From a checkpoint of a small transformer trained on Wikipedia.
Size: 2 heads of 64 (1 for keys and values), MLP 640 ReLU.
Training: a variant of Adam for these matrices, 298M tokens, 4546 steps.
MLP neurons of a small language model. Each row is named by its layer, matrix (up: input weights) and neuron, and shows model dimensions 0-127. Each number is 50 + 15 x the weight over its row's rms, rounded and kept within 0 to 99.
After each neuron's rows, "fires in" lists the words (lower case) most often at its 100 highest values on Wikipedia text that the model never trained on.

L5.up82:32 69 55 50 50 31 39 49 49 33 54 50 33 54 52 51 39 49 42 37 50 76 66 43 70 60 40 68 22 60 52 45 49 88 41 40 36 40 77 51 42 23 53 60 56 40 67 56 48 46 40 53 54 75 63 32 41 29 55 00 60 58 35 33 58 43 53 64 72 40 52 55 47 79 47 42 69 32 34 29 59 44 71 50 37 72 58 52 53 71 68 63 46 55 52 54 16 74 49 62 46 51 67 33 56 70 39 61 48 63 63 92 55 61 66 54 03 63 47 41 61 27 37 66 50 42 47 69
fires in: "would", "will", "t", "could", "very", "did"

L4.up385:36 60 48 31 54 40 50 29 59 39 47 44 42 51 40 67 21 53 30 53 46 65 50 24 99 83 44 67 17 46 42 41 34 64 31 62 56 43 78 73 43 43 22 61 74 28 69 47 56 61 38 51 43 67 38 63 21 40 49 46 41 72 30 32 34 36 37 73 55 37 61 45 72 73 48 62 53 23 51 37 69 53 65 66 50 62 61 46 33 70 51 74 55 54 54 63 49 36 71 44 25 41 29 11 52 54 40 57 53 48 54 73 39 80 62 39 44 52 48 33 62 40 43 70 47 55 58 43
fires in: "would", "will", "to", "should", "could", "may"

L7.up599:25 37 29 37 49 34 32 68 38 58 63 47 50 54 61 50 48 23 30 14 24 34 36 61 56 66 48 65 38 54 68 51 41 42 38 57 40 53 43 65 28 31 24 32 82 51 77 42 61 32 46 42 57 65 88 58 42 36 45 38 40 72 51 16 45 64 17 84 48 31 67 54 44 30 60 61 40 44 68 58 23 54 69 57 75 42 39 51 49 77 72 36 75 20 43 39 61 58 63 54 41 42 46 29 70 51 40 66 60 47 51 72 60 53 44 55 46 43 47 49 52 58 58 17 54 42 44 61
fires in: "of", "with", "often", "on", "to", "for"

L14.up342:12 40 73 27 60 44 27 71 51 47 79 29 24 33 51 53 44 26 23 32 56 43 46 57 62 63 57 66 31 60 59 71 52 31 28 50 59 49 48 29 77 29 54 42 74 49 71 45 58 76 27 65 71 68 73 38 52 56 36 30 41 53 39 50 49 32 39 40 28 27 49 43 52 26 44 40 51 35 70 61 27 42 42 61 63 36 78 57 54 63 51 34 68 74 55 29 68 50 45 70 47 43 34 45 45 56 45 55 66 47 64 46 46 50 51 39 47 36 25 39 45 44 76 51 54 74 45 73
fires in: "on", "to", "in"

L2.up97:24 44 70 35 45 49 55 68 38 84 37 60 34 65 42 73 23 16 46 49 48 55 38 29 53 56 47 64 19 62 58 44 43 60 25 28 57 56 28 45 42 44 38 44 46 43 59 50 46 74 42 24 51 58 47 20 74 70 32 64 44 56 38 39 24 54 36 44 57 43 24 56 47 36 73 60 51 41 63 45 40 57 47 44 24 43 51 63 39 52 38 30 68 57 65 37 47 41 35 56 49 37 23 48 39 61 13 42 91 53 82 51 75 41 48 45 50 51 34 60 52 51 79 37 78 57 36 57
fires in: "in", "on", "institute"

L4.up204:42 53 71 61 44 32 58 59 46 62 66 54 43 42 57 73 63 43 59 29 40 63 54 20 74 56 65 71 38 40 74 61 48 70 49 55 41 49 72 59 34 37 25 41 74 50 75 53 30 61 52 40 57 42 41 30 49 27 15 65 45 58 55 41 42 59 48 33 62 40 69 85 47 47 68 57 40 16 66 64 84 60 71 65 41 58 66 69 72 29 44 58 37 49 60 50 45 19 65 93 43 32 13 26 62 37 42 58 55 32 59 28 32 65 35 51 54 49 48 35 77 53 46 67 40 46 32 50
fires in: "the", "these"

L2.up233:61 37 64 33 22 60 43 42 68 48 44 55 52 53 60 52 42 35 54 55 59 60 58 46 51 58 70 78 56 43 57 52 36 45 50 36 55 60 49 35 57 49 38 33 63 59 81 37 45 20 48 50 41 56 42 45 76 60 34 57 55 56 50 25 53 59 32 51 40 63 25 64 62 57 71 44 37 17 58 67 48 54 40 67 44 56 61 59 48 41 48 65 31 29 75 38 70 17 49 76 31 34 21 20 47 59 32 43 79 47 76 46 63 53 38 46 68 34 62 50 64 61 62 39 65 27 36 68
fires in: "the", "my", "production"

L14.up101:33 38 66 19 47 23 37 63 45 48 41 51 40 40 60 61 41 27 35 44 55 40 30 35 96 71 39 59 48 49 78 65 63 66 44 55 56 50 53 49 55 55 37 45 79 50 57 74 50 69 56 59 29 54 79 37 18 64 29 49 25 65 35 54 43 54 31 16 52 50 60 37 72 43 56 69 66 29 84 61 51 43 72 69 54 46 63 48 50 54 61 37 54 38 49 46 65 61 30 65 52 51 29 10 25 39 46 47 63 47 65 57 44 57 56 49 30 55 39 38 40 46 48 47 53 56 47 57
fires in: "to", "together"

L8.up267:44 51 68 55 26 76 34 30 62 60 76 62 24 37 72 52 37 73 44 35 73 24 43 51 60 50 55 67 46 39 72 54 62 33 39 57 49 49 50 52 92 53 33 64 57 42 80 52 27 57 44 64 58 58 49 20 63 36 18 62 42 42 55 47 66 42 46 51 42 51 42 53 66 43 63 42 51 44 62 62 30 36 22 79 61 65 73 64 40 45 43 55 63 20 77 47 59 64 31 54 55 46 28 61 56 61 31 52 63 79 58 43 70 81 44 46 18 39 38 60 60 43 69 43 46 70 52 38
fires in: "the", "s", "his", "to", "in", "t"

L11.up28:38 41 69 35 63 47 22 42 61 58 47 39 47 44 55 49 47 63 28 46 46 58 50 33 67 54 59 48 38 66 61 37 62 46 34 56 61 50 57 62 58 27 74 53 67 38 63 41 55 41 22 40 58 59 69 48 67 78 43 46 53 68 41 49 55 50 27 55 60 55 65 44 58 54 57 58 51 25 56 48 40 42 65 54 71 62 55 52 99 29 74 55 36 58 47 48 56 50 54 80 22 57 52 39 35 19 36 72 50 46 69 52 58 68 66 23 26 68 27 42 36 65 55 56 35 57 42 87
fires in: "to", "would", "after", "could", "while", "previously"